Part of a small language model's weights.
Size: width 256, 4 heads of 64, MLP 1024 tanh GELU, 14.9M parameters.
Architecture: LayerNorm before each block, learned positions, biases, tied embeddings.
Training: a variant of Adam for these matrices, 595M tokens, 9083 steps.
MLP neurons of a small language model. Each row is named by its layer, matrix (up: input weights; down: output weights) and neuron, and shows model dimensions 0-255. Each number is 500 + 50 x the weight over its row's rms, rounded and kept within 0 to 999. Numbers have three digits each.
After each neuron's rows, "fires in" lists the words (lower case) most often at its 100 highest values on Wikipedia text that the model never trained on.

L5.up196:628511442524524442420507471510579570499495608374534515521466550423437478593560473430561435518537502454465626532472442550449470571508437476474396459525511469529590507483506428442507510469544428526640531396529420526503569522499590483493442560521527494522485525502462575474480475508451499453381501554479460526495571409400541441545402577517430403517502450524437481508516505395500516495479434555486517525515468546543466496577513540454458541493500467466480472380521498522445481548606478510550487353578506498534470506469456558431507475568481521389446543464509442503495504481525473434477567503514421593498375516524535528534472514586555518449430512485467498519534503468514462481589508469484535457568546528557531470498574578479537552515537520464467527464455519576513449514541473
L5.down196:458451405533450508532505430511455521476530553515486554450398422477583405394468510446484522445471489507499535576459487528502542523558455571561463519532453466430444468518357491543501542454500451502596414545503517475543527464531487565504471514480547520478480496360456556462531484597536491463501496570403520476435554423519439510496650557544483509441517509505475504478472499459496530467541529588515454505520495601525519526548582383533566429440505516513494505562489580474509559538426443524498614514556495507474584542468506465490448503534540460466490473502553425479594581551555575416496493536555514542425516510465534486528523568522446521472476599490453511583453385450487503540541437633575496485534403539536443476545435517528516528556527453381463400526494542441435433467456537
fires in: "well", "is", "widely", "highly", "been", "also"

L5.up879:439498520436455559505520507403447426444521590482507488466539445542504502587561475363424494544481560479404481525514415424543454523448572534403492572403406451535435562527521554494506497477522596517508529559494516568491571447539585426487489531495511539552408526476456434512512479512554553489555527467482428515413532397471636514535514522550473481472455488586543405569457491512428447571569575476473550577572511446378479513448519522435542525596632448493540486564483515530534479568505461512437470469467471493545539532492428488496359448465559501448490529438508591547501517483534507525413432525391430547493513437494528475610406477453511542481527461520523556494566511531506575460463529504523592535512540543497479536516502461538454518414487446512493552471499506523501462472552438
L5.down879:505496521468418559532482452428384392497592552517582491443452517496509456592488433453458500514497566654448419523446475487548568548497513513468557461439573561478500533529438591425530510509502582521455542424522590471493470525576599486400493539512535473549600501555501523554397543535560461505504527486464515489469478485496526469535467525520457535576556576536414529435544599478424454528524445516520534574460453476499502519455528560478525543540522554472565535554550458563452568580519571537460464484535527464528488500443495548495442505485596411473556500604478556410479511455482386491450404433551486482531533434483409482592501444495463553429523477524544469474501472517490429508448497405459541555422470498399465540519611479550443432445525501519439476429521446448530511549479410
fires in: "for", "within", "in", "over", "throughout"

L2.up369:532432486454532510521526512519526429457659580469432582530499410513494417568540520446436537510485521495479534452408518458504514471533496454487469424456499445502402534541540502549448500516519578560475599490393399500557536504581581493524523532498408480504533527518466516564502611472531521458507516450535363538524553496544478485505417505476426453557445472546483550558447456484496497522525544526496431512564490453491469471491568429512550494490550495468463518553450480560519526499471414384427494456404558490436504536523476453498464536393489447496463431532490510513639444398486466498445462620513553540408446584493631559502492405373589523578534564590461479513488547568541548410509529515486584525438491447525491507485495525572469531463472498468472502448467461504473428490566495
L2.down369:545569476420407549437523489504479543461504484516468498478467571472521498507550463565494545535457439476445566441473512519452573489467430533561559470474466500484482527566475429430510503499434516478548450411484496477583464495486536536525475474507502436530532522536464477467474505536497571581461486551494496476439512497569596534464481452564587457413528431457464459620481329431447441499468523510453582530591484545415553491533463425537522442488541502473572485439417585488536457491407593456483503594435536516461470520419520445543510368476488430477535485560469484505527467515521557542505542489511564568503622467564510380485508400563552447644508518509577500490479575461499544535537574580494526567561464513607450546518503495469440508490486442564509586473460495486451496582364450
fires in: "some", "few", "same", "saint"

L2.up728:571432483470538609469487527444535460420516491453569584395497506531555512549598531489496486532528612551475506473596416555475553457463563493471505527422479539469450478477526492459597586493425386484488477515454528509454515526525577573511497492418544446576514547436509557509529473478493447545496488511434536604393555538499589552550412416486559519500461440449461466477549522543433507484465461509515523569527559466472474536550510526478378613448526499428460522498436429535482490486517454460420542492533507571467616534518445515515547417502537416501451538431529531460555495390519450561516467589480526457526421574590552529539528484491498495518519473566525598503526513502510551483443487449387492559513370533515433514509486512463566508598510483450457496506489447507600528480533355
L2.down728:481494551522514518435486471512486514569438533499497520490454517517524455414593477511493506598497499589499466559507464522551493407518408618564528511493462549440470544463505526459486419453564414468533467493604541474585468522533490512518538477412515429558462484495410396465441515530501506434451491502434470509524614466533492495497472564472546444580451559619521462422488590596540463519520437471447430531428478514548502555420464357496481491426481581498498618461519466552507485515572458573499515526532476445493521469489470429456541496539573520477472436599475529484477464491494441450418433408468538493507487509579480501534548477566520556389499533491457587531497499453500461463399531536485460409578650491438519550599547479545577527524584493494528435569588494501537467578531558
fires in: "but", "and", "a", "his", "while", "with"

L5.up12:554422499568454552633501526468512440484473432538524522507499403476493526504590465515483466460513478453487541617534475469427441505499531434530471505405499504507492483501411486518574469559442472406525552526523465473545510610510469544364471519464465446582588546535509543463564450541509507591417481623529550426480446444553565434469422557482381578482497480518489495513475428523521501456529456450466539555552574505471476516579442584480461569618534492512533546561388500544497564505478582515558590476515532514519578562529512499486468455359568521427494530553463426496466506564472483443518497537479495506480506443478534531520513442578437488524544421515479478518454522513541429549484519464585464451443393493495444401440487487519495533546437374490419506493454408439558487496548464
L5.down12:486417434528508614414481475522456458533483540472444532457486358455384519424522498480475569454534455531435493496559428513442411557498491485558578491487530434542484505460534433478418409550489419507489551495525429515610468448541479580523533471447536568627513469411584481602547513441554430536456514467503371542519426477542462511474500466492511496532565561506544564516613514517483462479473406473487477485508462469523592517522504530416540422515590546492511558566555423501496433449460427571526457536440441572428553564489515504457502535534538529523474488535484507535505574624604610499466571543545516479512427547534465466539459396547446478561531461508520494446502464483517496518511581562436492420507544547577510460511591476456497516508506488536507563419584519522467500436452475
fires in: "was", "were", "had"

L11.up649:514530505457442415479419466444496478439583529503540654559550571449551558513460448459494527502576509533463621540524422483502455408474493499444482490374559462558452473466489459554420466513526484529508511504503457529517491478567466531535487610479516549514502505488461519477467448500559477539422516488483429528410515505495495569476441464509398472527550503484464486539450500467505480536364498522523535513524509516478511515532492515670396537559513534558493441459522641492432441472460421506499515447526582467527466446429566534508605490450506525455508506491526428549448430555481428447485542528485463544420432507490463494408462543545511572473569437558476573572403579555494527550444529487514582403478441514540526426545470493504497538428452559529486511402430558476518516352585551
L11.down649:487437591496470630458504622380522546503409414490625399508552415482490468527453520483469517473484516450512476572512408494474505446452490460503511520566573429502546565451505603458522552484523596423464496519538523400475591480568607546505476468465451457548522620479502566620393508481647502466579506465518454433435477468540552488473490545488451445503447547462506528452495487545487432476433448494570416562482412543496580473551535501522528545521430496437475540547468512462510486481453543502557549543509444519519511418541530576472538385521514424527494448568451518497431472404533485502584565582531517432485484489560454514536486490502425446519535523507489465480583615474483578458494484459508482494517512382461537522536475462522452494483517520567490423520470545453569550505485507
fires in: "it", "which", "what", "there", "you"

L11.up506:564519466533536525450544531500558440372477416413544557500427449511617441534547460488601517480595534562475497546551508502422469525501458462466446539546482461500391517535463538511529488481523469460551446503501508504542546455641469464538492504434444567572516502471484452484494535493498453506431522477490398558416528427502486433548601590475459493513483512466448443537479507464504411483499473555450550513544566544423357356520552519548452521452620467601489569453545553560522459531480555537474492488484396561494489493453546511447520424447557447464466507496505434604558504599551476465496553426475503460494555490564521476545444556481480523501498446597516510479496455537594452555483513568535532455500573569459542430474531473465438520522485517426456432467384586549519481445581523
L11.down506:549582400493497575546543486536514483442509502464448442529534490418434546517558434504416561487586445435418586540530488492487474557417514492448460558576543467572550492498469618540476458490469501454478484485551522527519488595541440589459570412377514509503410479581450543529511558493531381505557476503467451614464533469470500495586451487512510484569402564537506502532449530427526481488538400501506473614360445488593625474412513566540582461522530547534481488566497505435454544557465516514539453480489540456542470473498577450552570583485576601512488543530492568510495413483486497459418498590583442481511531473486537537569420487471446523452465483441492488441510510494462476470470485481519510409485477526476498499512537481472475536511540531596418540503370469485463480486603508
fires in: "there", "you", "that", "time", "it"

L12.up280:553462458481535526469486531423455472485531529461527435539530459400456483606471474432468361472454518492508523573593483572482476594530504491553595563449400534500498579500488446517520434399488481510536483462518442466503563451539430435534487578474552505583514491521485450480535469621466474575534464527565525449524584382528540389600422422444499459512598471530536495495492513430508525568427481529575490559537456516502417406520495473525528468470517483427573532481449570512484445524642570521488511553472445511451562492546504528573428505416502432510418569499534538552467471461538510499457566483457459566485525485473438448489505570662472435556520527463564539519462526411509487545508521473510454450567538501402547409475539449400501559447465533513519517475424469507488499493443542
L12.down280:444541494493403519454534603413560500519416423504447475482488524509444465443466505537496487494555455497455540531481536494400560526538497434437495441542448591520605499543593467440445473428559360485507509540570430551523428494527504533485511532452580508543542511565452466568510384585472526536420431624492493490609445475472552480450492485515464533501530520510571535593512514526496550538489601567489424533525504507453479501539491472527383482508570663504563457543520483425500505454474505625474510554493556482554599495528400590572420391438542504500539445508580437457465477457564481504467459456439501512554547537563487488512455545457519534597496479505401545438473506472472482454519504469544537405542580511397585426501518502503506478465529503496484448537528468464515471492459452
fires in: "not", "be", "been", "was", "being", "is"

L9.up340:617448615452551484490530490511584466489445504398574496466516485496498466573642451573503513432546507546470591491527525545516500474512452603494474539437569496455430474456495459455508452465508434518477506504520386479521462434559649503397485515469559458561540478449427538441468565554515523470513491553550495490477520599487513525484517442447481474524500435478582474444467538508519504541534515477434528492520452521492435559551589518556572499516572474457594489474566432470533367441475560479452481470531524437524454504445466577564436497438553418491461609586467487447510446602549497518468456504519523515506492529394546449514497451590407546429521487570402473546477537552556488503446491468508504625600521500459496464505490477468573534483482460474492492555520575425566534551518368
L9.down340:473489485509441498453507524489503502547526554472467524540472532566519585507506494496472486504550429442485535484539493534548564572530553436542596480458534463523496494532520510562511497462470525529593444509521489468444536529469524519486428536507477514523506498502416571432518532542473386488433541525470452507526469470545577425537545553474494568525582503500457582503530434469488502357560488486582551266461465432459518593555518500472396547558505462448470495472492553571515452549532513495559537535514501552509503500525488507450454658495525535480564421528437450516458545503571460468472494491489574488489446467535510546511492472458471599482512449440515519560495427475506520512486171532562530521541528451490514534500464552477574442434543581439547530469495472496509426488517528
fires in: "as", "at", "to"

L6.up524:487444532491499506502466503449528448530460440428541476538530525498452525448497442476381532534494503511408524481538438521481429460480492539487386686453489493432571625564476464498558498529515520486478531564569425633528515465449579515483511570442494494513535574482495488513513529476529465543484516566516487543391504551468527511506482578520464529484532370391518528462442543441440425518591475620523505531537454607447473568488487471523504572497617475469583464473477474494510450460488444569422453637509449522476541513521442460470442401455529469453502504526487433374476544531519500519504573529486482504449458471512451508488455461477473434604484498493395523535512451476544634504456529497488537542636498515618438505467467463508443608575521528491500535440522454492506539504537490
L6.down524:403500552488656478487446500504511542531556585460478369545454513466497472532523496494544510433532530456603491462543514490516544542474522468430517500527590599456551417512551475486528597489518441545553465403523525454538528498507501542535454482515421640532439616580434503541508456520543448457539479481501502492493592490521391545452546551493573579455528532524484498431493430444457434467470477471593488441471410435528440533488551526599497405505411497483518473541581487512521476565487478430523499410483466549449538562407473523473446410501463615460476507472470530498497517547487551453498513502423590585502510490471365525569508542535531430603551424433518532570545528505521518464494525420501522507527465604441462461565527455487558497452476547508454570464509454503448445514411424
fires in: "a", "for"

L6.up477:550438476516478518478517471374462524488510535459438511590518530517571566539406467464463489542502418533481481473514508564565481483482505463519495430556544503478625587576453518447467406467473632505431527489524531545496491431483438491436555587535528537636530500431475439481485516480444546515447498561538463434516473448565440460510371471554541565580493474377560508464434431522601426580490529550490535496476486445456481443560566498514548478462486471443562487418539463426489437471554503577502570533546451438461517539446485482530481534409464517409428523532448458467450493397535444522474482501479463549529413431404540502425445559528539438553530546610504433543516536466543567476481548569582485539557470429473548481573496450561497521408547452480508557481480590524463526480538568
L6.down477:491461497390487491632475405528480539506551563459494499501547492467545477513462492489348531542459508521498565543512396509517473567558425464513517490428420542570554514575557491512477547431499494528483529584602545503612496428506418623484454484538498565523528479538509532459568512533492474449476459560446467568505520430613559518510402479585441596452491457519558349494556491586508588424504398508492559512434535440512423562488428446468479428488508423543533472481479477478505553492525497550507533502503550499498525449483620517541516493520450534546484471402454489522515521441503399466522485472492447512520471452550421486468483550492517507480445600519513570467437492434303508471485449503549496485505536448502526483624550492474513465560475504494556536566541471509459392527515471
fires in: "to", "be", "0", "been"

L11.up174:496425500531463488512432505432576496484461487518518518584479475503506536459447557455445478572537376527498520447540474459486478506417410433503507491520497451510506517535528435458393430493566504459554572457489444518538535541596447476531549526494400497447466605406506518514508448461502579476491509400552471497483472475430580471556481487543504409498449450546457559566539533466444508528467560429626505571483507514455479486462498456515490492557451430412507547557445464436521492565564431490534639533547450574410569482496471494528490449491539420562484508636535523589570423563562538482527515503490600504518464587505534487528490429416546509615559469514443531509476502612569618475428502479570449587545489499439446449519479494592432583422477562465489433487500511503509467497559458
L11.down174:481540483539460494484482490469530488509554575577504419520527525561549525504513590465600566526542498503510511558451445545511527422548438574518538466577545517474397526484495404488585481562466391424517559433456485574477427486483527461525534623595398478472541429531550499466512501465570544425500521440439537452520421553545491525538535529497510429526481478520522563434510482418480439538412533492493508601518481513520416434481508453541535564504508531548446512516518577503550477440459456416531450481476466506405535498533534515496521491632498497571505540600358389480530457471432540405460474464466530475499525593484523533464430407505498516452589560489490446403512555535553538523470306530447484592589510497493458589545490480521521571420510478526472438447523492495483528533469501
fires in: "many", "some", "several", "of", "most", "few"

L5.up119:502413529466470469484514484460566406431532505484520551539519434481495456471562548454466544501542538477508476585583540514485506547450569472501505525484530566443471516418519498584544542482545469477571460379530468431575416535469528511461486529459500472640517537450483559480438466459508404469503491482522428506450504518545501455473375518484481534537497476534527463586468499539419522532439594531538453544436612607486463520448444536480459560607513475428537555515505616522520453429520411438506552538489508525523551451533469516447518445476512509496482538575490457502517514494569503569490517573448488529464477495514527491528403451526521469516518464563320608534473552514584540541470520305466510538564519554503404492576429506524567473435495477443452451359497565495465433438498536
L5.down119:484452484586559515441469502533446478477479529485471511507514531533559449476492382530508408391480527566517487529514492553513508546508584554568458518528576482511579523523526538427419548386522466536493500482547504498457468466494559484489434560535495507516456463526552519443530400520505515530523494479519604614581524585522506535576548527472486480508485367442560538475597522532443553422499509495556416539513466504494497512488506532531504478537434520525493561558478548465480477462514446458495400481502362431440522483543539462511559453502478469543504594422443477452476565596591439405496548533526602505440407527484508477474501499497583495506502501435569625496513515435555325506520514523422566422467406500531458521551503502524494553509572453341570380461520489427532478513472555
fires in: "with", "gave"

L5.up818:506478472550425503470543529445571508528471541507523510523552537532441465581531483470534451477478442388445561585443390469416505531470547454495532537556530452459514524474474449410505405444528491518495496459544432622562595517447497505438401464432492525531469531515447513509489484460500521538383544512586513519454486452392526455537447498482472498496527449429516498505450437488465499522565449534434524522550460633456320415539510491492457515548559498486481548517452560513493500576547508508597470461497527525533591527501470581587482469446445509465490520474571451509421607475532589545527571527551416545541381470554453576415524542497566576476556467528507494544563495480546539483492511477509504436500454526514453445493579480475518504493445299460508504464513512589492406578484496
L5.down818:584459450501484508374488648580463501576396532384450451438449481531457506432540565468569433523488483391589532595451440482468486484586517503542450484438515427497475434582431408459569510453472433517553526526480479461582537454601471542542506514468549472525555516411519448515533532506371491478399526497587469488541420480464586483502430413456466420522503476434533516491595445593487553434495451524431485514620518567533548443457514496435529476505503520612469515462591581476480457614520487502494607446494519502500547550535515515524522502466540407484551528442465524477465497518516495475486534534523553477547497575579547498462484508499450568537483477498537533541438498593434555491509492536554441556585511491532502434481516484547516527465424453500484455524437543445534450550575518
fires in: "are", "were", "was", "be", "is", "been"

L2.up426:454503543452495446489500536461420513512401470463551497519499525540444493526473469501458493589533531495520475469473454411521516495462357585505549530480479508529506463567492455596488486508460478614462616407509470483538518449487494479530553594533602542461432531461509525478522493575456521555487493520478443549472538542502554491537595521492446475402498443445411510516469539438481525517590464427501564582495451487498323492461598594439541563517534512526503496547525422506492535449453492499433545503598442462489431535464519496486440478510516512516568565449470445420447511465598569475380467507470478587496437466493560545493516488484466528549622438539492469476518516510480603478442464464465495496543550555558579465437493510463507669456379592475541514482450515609481448421552491
L2.down426:479556335548523413511530497497550469498504457444469405429497538485487487458508520553554498446540448474513447446465444613470483480572532529444463488552463631560547537440556505464464341467496494459439580494465579550501546462542429486443593462526576506529544449476501411558519515412517489469515503550497487409585499461467455540554436529498482606528480508465533461505492456580501537505477513609477577614412581589456576415451521558499542501498453464560559449537462527448523478503464484529498527456467550527495492575522453520452482448410657483490510487506474437514569467513544524558512435461466443455459587549413474529583488458475429526541454368493542492550510552460505488490573577494553422488471506520468501476569489480483492486494522521493538445461552373490522452577444527
fires in: "on", "for", "with"

L2.up632:473428541591520489432477508401546517479550531494481538558521476509585538476504442489466418465504455415463523505478490459522496473442521401495521544384513435524487539577491356519493497540491472412474488486445518478509571529543507461477521629351545495510450506435475510519562465467495509476469531536527508543429504386534476479388507591467452526544508369514493499475520403505498548590553430630468510595469467515450411478468403456559495507566522500503575441567498564589488518482503503496530570604473549540453559454539461532503526497383527545469475495548473443586430442542600452406423567555518462511497471469427502563493517448508581475480482596456538517509493457533541579531497531504504486433520492578495468397469570529478487554515502463428496432478418522514577560436538531
L2.down632:505476529438459533401415493425419494568616516536449484508499481525509563510462509529533463456511485458520531496465526492443552499423518508462472432481467445560496530469525446500464504477437544439521448539489489450568431492490538516597654493513577504544508485462540396525522401540565445509565466563498534452518527515485498505508519538414510432353535567465469434546530530458437540579515527532539516607494574451492508533391395478463486389506473573488581490560499522473484533573523475576469484478460578499548526549405517430462475414443463429458511523529603536464415442630478447479535553493566500472480585431511485453519444546502543469412505534525624485477517535449562511549488606498568473407602466565493530482370498524533567531474422483499559447521500511506541465450501532
fires in: "been", "were", "be", "later", "was", "eventually"

L4.up801:475502557522491447429448469480534485423475528442460544661560543579477577572550478496464494462505447539439578387512530397515512447536478646435534614497370488460587600443519406560471433426455551488435468500515404589480481499441509421559534550449536457508432517467420451528555469489501524492522515438543463378518493523486546472544562529493476421542525434491516477528477449480504530516505526529493461542523448508534403464489554505510481466556532476508531512522510532448517492582560404527462534541567354470515504491542423492449479403520535505424517548479539483479558515496549479481413559474477460511456504504452463526471442514394550510573465472604441493533507416479518529454517543524620561502522577500534465446615514455503579549484505532567484494487502593513470469497497597
L4.down801:456510382495464533590553403543418424530569530411497393457556578584470516452452493458536396447531570431503471533398458440550459509535546510465481453536483484508557504399506537591538532494405411500522550531523473529498536479457435561524420539509560464510584565571461532525570463403451488450518487474490514463559541438557457531469515500511578545504490489532563522470511517384484483518556573466497453482497522447453454518423525531410506500544673445569559539426464536525533487544601567450431404394453471553531556508568561501494482502404447457474481511467509554468505493520419514534519483498471533562532587495450517439467429584567435447518453487514584495462515617533501532444596547496494515458426525503544551526417483490551476409478482486558525542516516492461464533464497523
fires in: "on", "into", "in", "end", "0", "1"

L5.up187:554503528546459463502454454473465429420410514455540574403457476574637500526608542506594506508487606448403540451448539488523546510474493496538544521541537514455544550470522549530478471471549498591497550503560500448545472542505531453443481470367516591538469497503417338444503583497552417558566503503529436494430484450512497511440477485516461461426464482508486471518469563506518430534483482531493565523584461567511478494556538542426576480444603459460539531531489508467479435536509401489445519528492466467462507516551447432497504477477558515466470623473487450619530428588642524508418498499425490480503493416440605530503418554456488514557537548552567559524446538501503528455482520545540525524507491573508405496584533447503479574451450539463402547457454594502416503529488460
L5.down187:508491555499496449495612506429484523597412455483522494491461463589454496443533501499551481478515536545459435481448501499522572524539558421499528495478530521501516524432453422602466456495426510469570430430428542432549506523552520576486539544576455572499426521569533493405499451434538473516444500498612481512546468404561486470577428541463507410532543472566502578526535472477390477492495584462523505437463473432517439463535467457515516381484516512500480400573559452612463454500478547437499459503503496598500521538455557495408515553514528574564412463454503425516481469451384449556490470602485441551520532561548545498566608578392448491552513552536597520439479448489474489426492515493530526526573565552566449534538479511509446468496518515522502498621383494429474476506599490
fires in: "on", "up", "to", "at", "around", "with"

L6.up353:515506445476513454557527480506490519472450483455471564466449444549545487493508481501505501421492587492436572490410455563432597538494460536501469498462423416483471532438511533529394442588553517485416582524556493600421444501522493479468525625431497480513527579451478481527468509454565470487509554430500432461447444481498520503461485525453496466495498506575415484540460448493489418507430504409481526555550540506515480598527604471521506567537506440486574489519522566509520515617497451394426480628548473487516584542518458554444533447331573482470511531574498419523524519470475483497443481441490506493498510451433554535538503375486575450560482465618567532502517494538627555506507525505520553414506368494470474479533505495481445566440499546545461424410481592530502533454594439
L6.down353:476525530480445500466572540506504372481550480478498517507550504451499501480532534398524511549505468491459520418454535488558508593603490470538561557568492486520498507486464536514473545489497520438477449455460558534447489386492540557524531452571462495376486578514442483503514588485551571379536489430528451496475499385417429374546461471568567360472499574498553488531403510533423448566492572542544528471509559555532473448535389422476519591424507575489572465529384447465541518533479398518494597536515586548553554538507555500555502467491551536498573442536455433502475448490448592460510574516477458457514499523577448436503436364564459460530512460551462463503482479480564592480464456541495516544532531498529508569542497519487493540506572459470451575403518504560481545508413538
fires in: "some", "most", "all", "certain", "those", "for"

L3.up448:515524580500539399522501517467542542410458414418444545527511478496581522614526476500536480541504556481388508389435438458521461516465498464521465573436531558457501527430530493531483534500435512578481478534523516567577487459567544521483544450507488514561516537596452458529499467548564371540490519494499434521460535524359525410490542589481474449547506432511526485473434365494373479552565513544507631528534542532494569467490520481437530496503525488456534529495472514451509441471498414411445505526538477568425440522491444475465490428472632542523509500581497485538556424428534523409395546584425489522517529530503522575569491490488518491467633483564546526522449479511560559506523530510474537528484528572577476465499559481494435530458513511299481447506474481515519464544524469
L3.down448:559553534428578535556500470513565539492479444468519440536537438515543543510407459464523445561559535492514530529622418484384431507569454515464473468535504471492508514501530473512467434525514464426539527455380466534474544446527487508509477539561451475456494488475445570485488532497555536598453470532439559535501445495459572490510474446499469515479504454524516551436502419549514523509418550539529561448546534563532450488556440489513495513508596494422572626451549562412553427560564535438433483547536518447520484436523478383583562603487529522493463505426428477484594452588460432479569432542510417513415563550432495513403583533439484530460417468506568422527413523477576483503568456476465561502527514458516545452593482515582472463586403552472445505473499402517519453532624534
fires in: "with", "on", "off", "about", "up", "over"

L2.up10:472506521505553478489492491488564463390485508405427579504523453482610501470620539518386540476477601453507547528523460463543539437461537549467443517509540498514565408507511470428547613441488492477561505460523502539494564356440595598448554555457459492595521500489477472517522532545520521516554511503570545471479526520483471483459476509554480411431465441499523479487465472465450450565498427471449429541569505535501489592523427413581545578560497434358483563465462577419525440499485438398486455556533381558440475499459483438568496568520482519474515551511504554506469452518471513570483531558517475599557542548440536491524479532526481548588526510529386547493476484488517557494488517391522651554518456454533570520498447491556596528471452513483430503463503541514481420440546441
L2.down10:433434418612479577462544563497514542577564495511516498539546414503531538496515483570495480435523426479532520512423499463572530528500489467458492474481462519464495494418415525592529486519505487470456474455500452483445516455445581400563528487511476480519437575426539407488545465485485456554592497509541594548597531447534525439483448502515488523440459542494459519570596446505524586500408481415481529497469497441452507617479517508486653610562454481452555537540455554486513408599452504581428498492479435470461466502478524511440497518390458497533482580641590549434457402602559519440542393669448551493525552555469497514504521439535505439480454531467558547509545543463494426462451510493533463455529452499538499527496482495446512591483481475454510497543488554467513523427442461
fires in: "with", "without", "despite", "via", "strongman", "at"

L5.up829:559496478481477562573457491485542513457471479394484587580556547501487604597543439468530500481496525512412618627504407512436425488493512474469445517402561458555507574532485477444497475484567479521477550495484474681485545418559460506463437565537538489576505555518429512540568494413522504552397542583592500485529504431463636522517532541457459511508523377549499460464487490450474449532498441587552531490522462436444497540547511480532449600456520480523540444508517545523471442592531576531485545460384491583404564467438426510466581402491530489398480553498452441482466553488534445423452465492463450479491453477463464522500513579572603492522488469502537536505521510498533482526532546473503591409579550487504475425532533452438469504507497529543518523452444515513470540437537519
L5.down829:490472459475356522445481554448524513440529528450506501495412519423476432453605559504500479505503535531499518596505534527491583495589528469564498473562526561536568455531407471483529513486447414521522482521554356429513444472562490524526496453467588523553442518568538361448496552533538461526512474439479457468511451510571500463529514446502455442471544514524447510523504499507483497517447520380575419543481422480610472545488507526483553447487468554488498379475526588442467479549438524530505555454522490539562510558474436550475523358562460450490470483520533497547527569608490542501489504480564563567431553589442484428517499551429462520537434509483489548608473554439567572448486384551527579503567457505617457435527506495561537552501414464511557427531541501478524433570567435
fires in: "not", "was", "being", "although", "is", "while"

L11.up734:544447530487491531513446531482527514411503408432446597450507493615457580600592421542506528520472522464447498478514348415551483436473499511465537458450505575497419540425520540447560497477523490520545606486539473440502562540463527435501448506504493450591494549419457443486464433480513525529542524478499459425452427513474532468499568437523509470395533471544503460552571431509480507587553570502502453528572474522470353489452591442515535514513549502508522555583384551565497449510561441518559597522496449491514508530482420423561439479488548536366483502481554510489450430521534498489399485522371473568470523608526529448534488490483475507609522501528554545464544583470504550526498490524422442541509469539442604417487456442496452584453490561471495487491414545478515489528558485
L11.down734:515498473430483514507598515588467536501489497465533489510456503564491578467585454459486616495483494492513487518481546532482455483433518517446514514496517519500534600490562537502560527488492428537575479446495413486582526495452452479456457504355531564612546506442433492507498488512569549476574466472458522521509448501491515581460522496465497531522531533509496564542567462571432510429515478459552490571433498491486529518509551511456508530545541485518435542591591556510527509506455503507520527424544482543436490498481471522581540408528539520386546531525464491498529490529525411426484389519471507487474423496599473504544509503474509550529506483491459470468519593506475514412427154428524486555498544517498434532445436445490495462430524574586529429462528504470448546482592411
fires in: "of", "for", "among", "by"

L6.up116:584448584518499452441616535502652624437471490486530573441600562435493531507568512477577432476412490559482539429505511482459509571512521461378464439517479568470493486539426493440404478519449489540554562476460458455597583515444507511550468491476501597613467482459477545478473448524530479568504539543485460539527446477412546511463536496417438548529521438453459520524445480584444603530466470533540510524636522550522395452535531513414482437494590500465528501452436548417511553496504450532516477469560435457433560466485515518554438441443471515449474503402612498453471511542506508461538514543519477551462503504490578466517489483476459377563495438454557549479505395503445537506501539456443617497468490453510530434541517487434473547522453454521517597526465471534499450523421470
L6.down116:461477547544547521476549459441515451486436532519519470488590546509500538549515560433488408491554563501571452568462513474394579577496507411521476551507544460438481436510481495548471450458530545569488458436466517435490467528488501484531458492466543489584562493478495527531445407414455458435512482444483538444520555445487503518372493496543537493523527454542459580432488542580509500483460519578547553506466530555621552502560471480555477487472528610563551434509403534532495514554498490458532513487562586480445483471577444513523418451521494395591483434442534562503562454417576481493523507531498472549527600566459600452487426566489408398431514402468473625444458486485390528459580554590492396559484485514520470485539631482568533429440492434452561501473467501493534543554454482
fires in: "by", "were", "was", "a", "are"

L5.up180:596461456546470471531487504490557462489539532449527524439469444526407565583528534515509465552504440510457573560498545515502530546430448413531484519457511465485598595491485473431489416467549572466571596536437492536587579496497438520498522500495457483637402510472507516486553497540595538589441521577468489499457411472511554462532395582498417502509492457377517479502519493524471482556419510516511572574575553570479442507455394497517489530479536487441499585410455497414504541560516465464556518459541456466458535549510480471490475552396504459495500517481466341478435515401553498489430495559418496489527441437423559609465486584479418438489518515569478477502476496497538520536507489465432553415484423500498442484524494436520437493436427520491416550642487519576425495487492482
L5.down180:524452440552501548598566510402486477521477511349391522467512496461486531438626549637430494509512463433484555605472515435466500526500496462574480482450491453449518468599450416502546483497583422478515521502554450462600606415498513595483556467502547523556559504477472525510478518476500552444427516519517539562587504439583497490460436482437422532434535553461506434475549527512577557453368490486483530446498522537547554470543382461512421411499543503440492488469565553486504447573443512546582443450493533539570639462517523578511493504538531484505522433477377486505448523529506445435519464542437440528541490563451465530482501579527429579463467463459523525421493468474501525568477480496479549504483482414537452497504485501417429511516513471468513505577584495538598572489509546
fires in: "to", "are", "will", "were", "is"